config.toml
tie_word_embeddings = true
init = "normal"
max_grad_norm = 0.5
warmup_steps = 338
final_lr_fraction = 0.05
doc_mask = true
train_tokens = 1315000000
MLP neurons of a small language model. Each row is named by its layer, matrix (down: output weights) and neuron, and shows model dimensions 16-143. Each number is 128 + 32 x the weight over its row's rms, rounded and kept within 0 to 255. Numbers have three digits each.
A block is one neuron, or neurons of one layer that tend to fire together. After each block is what it responds to, as a language model described it from the Wikipedia text at the highest values.

L2.down30:107087147142096113165182091154139135115119096104090131111105121137114140092131130135120145103067127187140080110077130064117140129134122133124178130169127065138108127092081173154167141085107191094121115121183084159135124159164141187184163078140052141179148127127089167130091090112119052153152071164117143124093076150115031101116128144135100091132119130065108118077103154095107155104172
L2.down981:148094160126170150153207181172123142186131152118149104114137147136127078161121146083158158133078145118153137110146094103142122125092099117155114125108195110148088098095074098131116134090124090177097138161100091155158119152103149152125138099099177180091095075155145117135154068121141089121038121107146100107084098138107116117121070105145141101042110095064132095161104106116142156105112
L2.down1323:111142120130132114100075137076156123120101093132133089151091066098132143173123162119128122130118150175080128099081154144095086109132131121134135118130091134145178116125085134112156071097101115136126097160113126151127091126088194136076129105158165149157132099148059148143108157069196085173194193147046140093114148163093159127148092111109111206161188058158100181197147120126120154166168
L2.down1680:101036121169111090191134113069182111170105161107151165111137099202127128104111150168112143106084098182143109167133053175186157115110093170133151185107099135130102045126184118136174134088145173186132106185127136108133145145108100102119139142160139154106084090115094176091107169132161094098095142175080101130121139083121120142048140133111106096094139151172124151089115159106155190156147
L2.down1841:090103143152201144077170161113186154141118118086080163149102153113120186109099088094040150119149060133100105132126148155159068128131134167103179085162105138127150153156131169109153071093136167160076114146160132135113117115088101131166193151141198086152114176134154107121101122125165085102125103134129093091099103153060109143139127181142149117096113137137163175132105163141069125138206
L2.down2345:108172095153099156163156137187139142131098127128180160141095110091118180115039134115130138075139130145110115121122129146118126134080161135143121136149099192096096086096133084128145172117152166096108089067182087126120114128057128146153100101133101129098122093091101094135142158099125110143108079109142052166070138175091108152142021119134159118076107154109102091059171127087146154130166
L2.down2590:092160103112158066109103147121148095031114139201140103101141104128089185132112069166096123129088134179145084196082121137103123162127160148097108190183101112082156080155089136095138141123119119098140142120119185117142096110122103201114117089079179149100174115131086143096084131145139154143135160166107112102164079148087141137144074158140115128124112081085114114112081152162122141183083
L2.down2755:141145187104142086086093158133118139148141098132095094129122075148178115136167160124080092154148117132130137156133148175154099169070207118116106134111153133068066117118177188116126148096163105107144119074093099148108097121194116118197110133135096162123115135138137128072123101093147186120121135094086128124112110156132168141173141164142089094085080115130138129169157138154113108133186
Possessive pronouns in biographies

L7.down610:116167108166143141111099124120106112169170166100083165123061128142150158088157137165125147128126186127140140098161115078119108143144109191078158206170087114047147081154106150157197119109122097128178133123130159086160113140123164189114145124140067150103158104105103108133128125119115076167143132167108097160144162112183174096148147131082126103161080104151095101114099132117104104142170
L7.down871:166070146124121178125078125139088164144148109142120174120076141119125079141168180190130122090129203154140135101161146140131131142139233162099139138176127130111168106126152133130158120117092103144150129149102144103067079086206134120113108171154083137193139127161119105135069113117093076124145157084152139119113041111144139118082175053131124117136140149139109107135073140213083116085163
L7.down1420:101128145078109122178102103194119089137095108123129157127052089111142157124126146159112135136134092134144087200106134120076172151142126131145155165150117132128197150174125131097131115119138096140209145125112169142168139068110098165135095082111162095168098121125096119164207147172150159104139053122164122158137162094157189151172117092120128172116157186119099166120140132079151141114133
L7.down1516:172125153098142101111126068116088167151132121099066157123113130134075125171119092140153154173146199172093110115093157121114136149154212133122155189111139106147155087113127107066180124145136164087189072130159150143110169124114128131121126186172132204096073131079162186197131119113092133112151121180134160114175152137126141097116131162138107109083161119095101149152167078121140136076108
L7.down2188:146200116092137125096124103096162132113128177121163140081125124112102173136149144133136072076116124114106124086075133153127084123150081202141228148196055106100208156137154116136147159147168155147106126165145107146089104154064142180156167125091182134154116140079138109119150117085144166062117116160086100113090110132063105149090121106129113160161127138103141179110110132168152124114153
L7.down2611:129162129152161091158191153119104103081125118066159096058087101177090166145130147121121104118131191134122122143148170126205174143072148166152116116138139142090137140085123144078132125097048114117134175132107136133166110079077083085119113148112108127084110149087091139135113130121140154118173141119114132145117123096147102132119176147125162111089148162150093121143093108102188237123150
L7.down2914:159146181155132108079107104147085118157136108092135110189081114106110166112117175103136149139189107142098098147112156160091156165153123166050098098092178089091136086102073136079135206123145124133132192084160123135073126211103105133120142138162118142145100097108104064146154122105126107108146112162147112126153104104079143131068175118109161130096109171122093141136114206142149187132132
L7.down2936:135112155145155099039097132137126122169090094106100166143040093106082194148137115134056151142131129112119179146173140185165130157174110171109153132191129172132141122137143159065099134164159054113143101128118122136142124166087169180126145134127115227135144154118062171133102145128175143107106076106093019132154137114132118113145135110151108165158134128142116120104172125127154129204130
Articles inside titles

L2.down31:110167139155189180173142144134179095061127124143129168087114137137156117114096130135091062071185130175151142094123111110110142101134098131086143139129173152136098138068072104146168120123113059131158162144125135117102080060168147092121159121119140090090103155147122150138127129155151133127140158200116174083146127146133129184214141121147122087146072135100101107154164197098148101136121
L2.down252:159155150071136123133136179180190139149078128152170145122118064137200133079100151168102096115102134155120136119178087145103120121121097170153139102171171068070124085125144134105112131096133094088122142142124102128074128058110141129147146085079093128180109128138110138136122132125103181113121090118051131115169131150096102150143153114132103108093136106100083116111123180173164129133123
L2.down388:134120050096193111101160148110112111126112113084163165144108150091154104083125157182118131164162173137159132123148143172134100108117121114095110146144107147133141132151147057136132143186132089178095098119107142117140189122132135093193139096115180042132117120126137193134105170120111136119168184124123091099113140087063142102165095068137167155128195087118108115100112093107161101169088
L2.down413:163113089171147146128128124134151160122184147146085135149140121076128132147088146085126127135151094131100112097141134094073076166173146111108154148126150116069177086113062180186085134086078088153092103139111164103115076130115134073113132156103158148154097132103080115144103145157121208162104177159124174144111091131126147168161125155143127096151176153133147131038095119086137082124121
L2.down1104:145165115140068146124153153122156086141148140153124099089114116172144167123111153123129123077118091087109071078158108128156217200120074135060138178080132164166098103109115041106144142125135118144079156063053163142149172150153125156126163186174133097129172059139095102162129102111089118167149087174140104144141095123170090165135159110123088074137139130137164137088108059124061117132132
L2.down1542:123112147127127114123155106075173116111117110152108155138094191127114031127139106135125112102160175140113047109124147141104135133118103113142122099109103144153165139178080117145089169105110132140138097117151212152138107104110128077123152170202161139148113156170155155121053168172077102100086121124135123099136124132127125115161174090141154126083180087128101043125106085110161093182131
L2.down1955:099134199122154173142098141127126120077047144127115132110157151120115094110117118112100132076117161155126068119100160114081141117133121084136114102092133143151107145167137154142141151084139132119105149100127152160125151132121145101176150109148147139137066139135169189178118134112137134110076123159131147098104062142129178140135121088153133090159167083136169037171140133131118193153151
L2.down2201:145162159105187082133170073112107117122111157143100152155140169057119116095153153136154148123201139167128114124126089153171136130111128053086192147141102151120177195133084102157121074084142105176152085109107107110142108101192086108138135107150195127119063123118074138133157164145139160118110165131158097123134141154078131134088163066132166109112118090088111118111102122112111125114069
Row-start index numbers

L4.down286:175123106113068103172088142133138144138150143108116076088119085126115202091121121131070188110137100145150128134117191157140147167122114137124108106115139148181162086164203139093125118080146086069092116170146124131134163093149150137199120173163099116124182111131110134107102174166180182091125153139181122165126151204106142142111105102162123134112077100133144131104134084169119094118092
Determiner after preposition

L2.down238:108145098105217171122177123126162112145085119123122097188126139147063073164144070130127099124123178091180189105129126146106138062101123144124124107088165130110106142179128094105105182130136180128086110098113076124158140199127169171055165065130115127109115135175107126115130187101084121094152101134109125105111169120102121135117121118112130140173065147154157161194100082141087155161108
L2.down383:145123135127114096098120121150120130151183104112082132181100076111111068155111083103124135099133130126138164097187188137148114049153104064131128119033153182104141204130161148080184144132167151151139087153122138118123070122162113077090121183074174128088057112175153094122142202146153104136098149091112148104152168099113100095164144106117152087132089098074092145156096042146159137117077
L2.down728:135084193138152193060138092120145109098093132119085097156095164145151131202090119155132163112159137073064121204075127117103148107183201077075134105079073051089097140156100158106094111106125161081122089137169157068110143146126136128133099169147089139142082109151117131169149116107103107072088123153145173145130106178135154111114090084101128151155118081126118153163124106080100176118085
L2.down1879:126166152111155160105157114135108151147154100162133117111133176131177144164131085129098105172188058138122114180126093102125117152134102139118114117157154140154105149143102091078091144138100120126092057126083155108141122160161128068169103123122123135054131111163141119172116148111098113148048162118188144145188089127147134141109086081105082163168118098121049096184115135065143166132071
L2.down2078:115141139118125122070074086114132152150085172074128122099126143101118052148144185101119162093145107204108124149137110147102129112116051121106109119114141184097127104123159058141173127064143105096127176100172094102077125127088098126169090151127119093090116114136118141167125086138114077073096051111152149178185083104105097107123120082114095074068114160130151125106102169101127119123173
L2.down2349:163176083133213136111112081113096119109134108146134139113091158116138127072119119145131112084178100178079117169113127164114169143172105134149178083079125182112128132129131097100104095116112153145088119157165094123151185116143166081082099151114073133162164142142115112156100141100146083154082160128172094122076141125183167109161138119164038182156093098116108132137166093099135121099133
L2.down2405:099110173136110181090112110138126132115094152128146101083187195131191055143120182140126119176137113163116134136122118159140139162081122075097083151229140122072141081111114064114109150174101072146125160094146106142126129110117059178187117079102155093074101201123103148112120148107150096113110133120197126110124079151123137118119167128112181132104123152166152016116193135127119098100144
L2.down2747:088129091101217093085140108137145103125135120118142125140078102087116110124069074103116116142123130169178140085118171132151152121107146016134154126099119128141091132163128137089160114094125126168111114157168081108157146112174158130050142124063099070120124121111114127164154165137119109139160122166167126113125184134166112094161153094109141114178154104124114176169129084160146130135130
Articles inside proper titles

L4.down1847:081123158088088111157166115107154105153101097130036124118124103147171084146094092096134119153083146131186139114172065111182134146163158100137125121086175123142167193155181132100128181103136134072141105131100133113106168097135150117122142162171139110150141130124071105134114118165158087097129153137085129084113141189156116080093177202129059142102190113072166124138161071138171166177112
Wikitable first-cell entries

L7.down618:102084092146133138158178150123166185113106147158132120146122114145189110131112117102113138106117124172112135093086136161131133115073143169181078148117075080125127144209115138146082176070104146132115124115094102130152110105183150091134102193068118159169126100093129139119139115077127166127110134131122109147113120150082157117148115106058130132055162079154107047132141159116209076129122
L7.down694:104072096104117116068123149070168081049100143159166085148115139171066153155153104140169121073130091147134163085086127103035101059118085141148081164097120140138122103149126084134124141124077107148146149172130068122163098139144148114133126102086164124112105117138161090140107131193098156130111150115152160155146136071140124126076134157152105128164114090122113169168120112088175116144110
L7.down1071:083076164172174146124137041158135134177101099170122150119081145086134170112093102037109093130101169118070088117142109146101146076108144117112121151152137090122147091142169160114092092194124142172119137125143126135128075135091097086134109136140114060175121099096157145147169164115089144170129130167109125165158107171141128073068150121171097171140155135104074092136138131136051177084084
L7.down1175:115176141181150126106140161139112128141097119124120145047121126049145137102105163112086138130042112165157069131119164052079124150094088164192187161097131134083125171145119122083096150053069141156159108087063107149106116194122134105133125083072102138123170089135193104143091060102089158109172082110139114123165129125163097088096119090105114178155178077091080094117131117122146147147094
L7.down1857:096145184091125141155110136129141138140153115197149110086119066153115133118136145119089123053186151156146120082136143195164099114069121164112105105129145134156163158168154127097094173064139138148105027151159145160171117129118085118126094112109164127143130115126169174177105133123073174071115105102158156140112124102076122138088131149120076134077164123118145074107124124104134156140156
L7.down1996:082111172129100185162084110139137141150184170152110081111142127087083165104155152102127187116122134129138195096120115121146136137138117122132175122120179153158129098155129151149062087127100162146178122147156107093183074159068130105167094220164132133188154132119131134103152104077084142024100140104087089103169146070117114168114099168153065146124106153124193114131157140153138121143109
L7.down2185:175093130136139130131124080068099142134121094156159130145139158116121162137159171157156102127123086130109049102154115157102127115109102186105048189143131157105133152106083157160104165111032211132148159088143147086128100116091095169183138139093120096161073126085142134157145143136126199138133133155152132187118188135148162114111104087132135155093108191169134149151073137128118116125114
L7.down2338:177100150164181066099142171143123146185115127135167098076085140103100123137102141125113162149133111176119072134113166095107161176047164138139086129100109170125141078107089151116088128151162151191131152181094169159166099092100146108223153138127094095109087129137160117112060151137081172122141105097167105075137143092131088099108141176103124119120094169122089131080136155112078122107113
Table cell values

L4.down117:179113136153070117217094125098170084141116069115124119109154143145051093151111108187160147102129103167149135203150199137133121165091080110124088146135077114118199109188084139109166112129067092111145125143091190061119152115089116129138071192141078122112096163087151131166139098121092141108142113100129147089103105046160124096173103139110089131146087128115090141098185122159149095115116
Titles' articles and -ic suffixes

L7.down550:139129176136178175130128115126121139204107116157101102108092168135070132125166158138095069122089133123092105112144139208144140168165088112071177122145151129155186081151048118135130104078105139146082145124134139129108125118074133139116137074120036127144124153130154129143097142127064124111129094160135146096140065094141196146151101133079091174117156162191103125093117118124155092154062
L7.down645:166129127183098171082161119100088144077120150113105150050131156154134178132128118187089123139123151120153106063147166132116189096168158154110126172141109074122136092126096105068102140116154136096089147114193142132170105155153120087103093188168137116143149148109148118106139144100174156071092143080145086131164142137162111038111096157172098097186126084061144182177169130091070102169154
L7.down766:151116116157133166125121137231150141133145156108123142128042131120046150127157175164155109054139133121121094094121182114153162145138074093087085133122122168071125129118141136189107077081084113161090116127087126136112119108143138161150217129143144140147066134121182139155105144132141126190160032115126135096113122140177168070174142109147113105141134126131120065128085155149107126145109
L7.down995:164109128099145111115108073081127215180146147069111075085135061115106097166197119139055139125137130105179158167152207157126104131140129170080183123156099121153158150153127115138147119106099148089134110106128188084158166137123135137145184129136101080117131134121102043129143114095155139107081116054133109092141109117098098164189109146150157146097098167179114196151132142166146163131163
L7.down1568:075095116177147154153082147174136135104128157078135050149134138124097122143121126157127110143164052131168089117118121085088136124218105214105152119114153113122111129149139070062145082118142074128148158144123143103145117105108189138119187146214071138103160146099138094087110177141086137085134144107083100115125152117094118106072168215075184145145090129158088153141136146098148113142072
L7.down1618:103139143168099136141126128143148137143122141122117124111113034100079103157115143093124129134175125182153121126084110147112150103146131157043169112120111112061114113055203191133122037149089119171115110175134116101179120136186137115118146132160106113206119094142123087103103107142109106039096105145046152195131140075166132148150167132031100195164139085109160117188101105168127150121121
L7.down2684:130150086121100144080183154159130140181122114149138076070141155152127106140080111077179129106179120115103209121162075170107095181121104110133160163133129183159175122113106116115155163112187172094141106153106145143125196144128175145090112130148150117152134099113112129135071124091091121072152211145164166113068130090121093109159134144097137101148159127070122092161145140081146158078126
L7.down2720:135143198089130149173115084133126106170150198134133134064114150100149086131087166117106131092116018081098081106120119129081237143130082155095118119114102087152092125122115125111155080110140144090128134151127087139167092102117139119197127094125119138136174107139122128080122159169127123169089053134078095082096131084107067158126098169090161147084101153061146106135091112116150174164197
Determiners after prepositions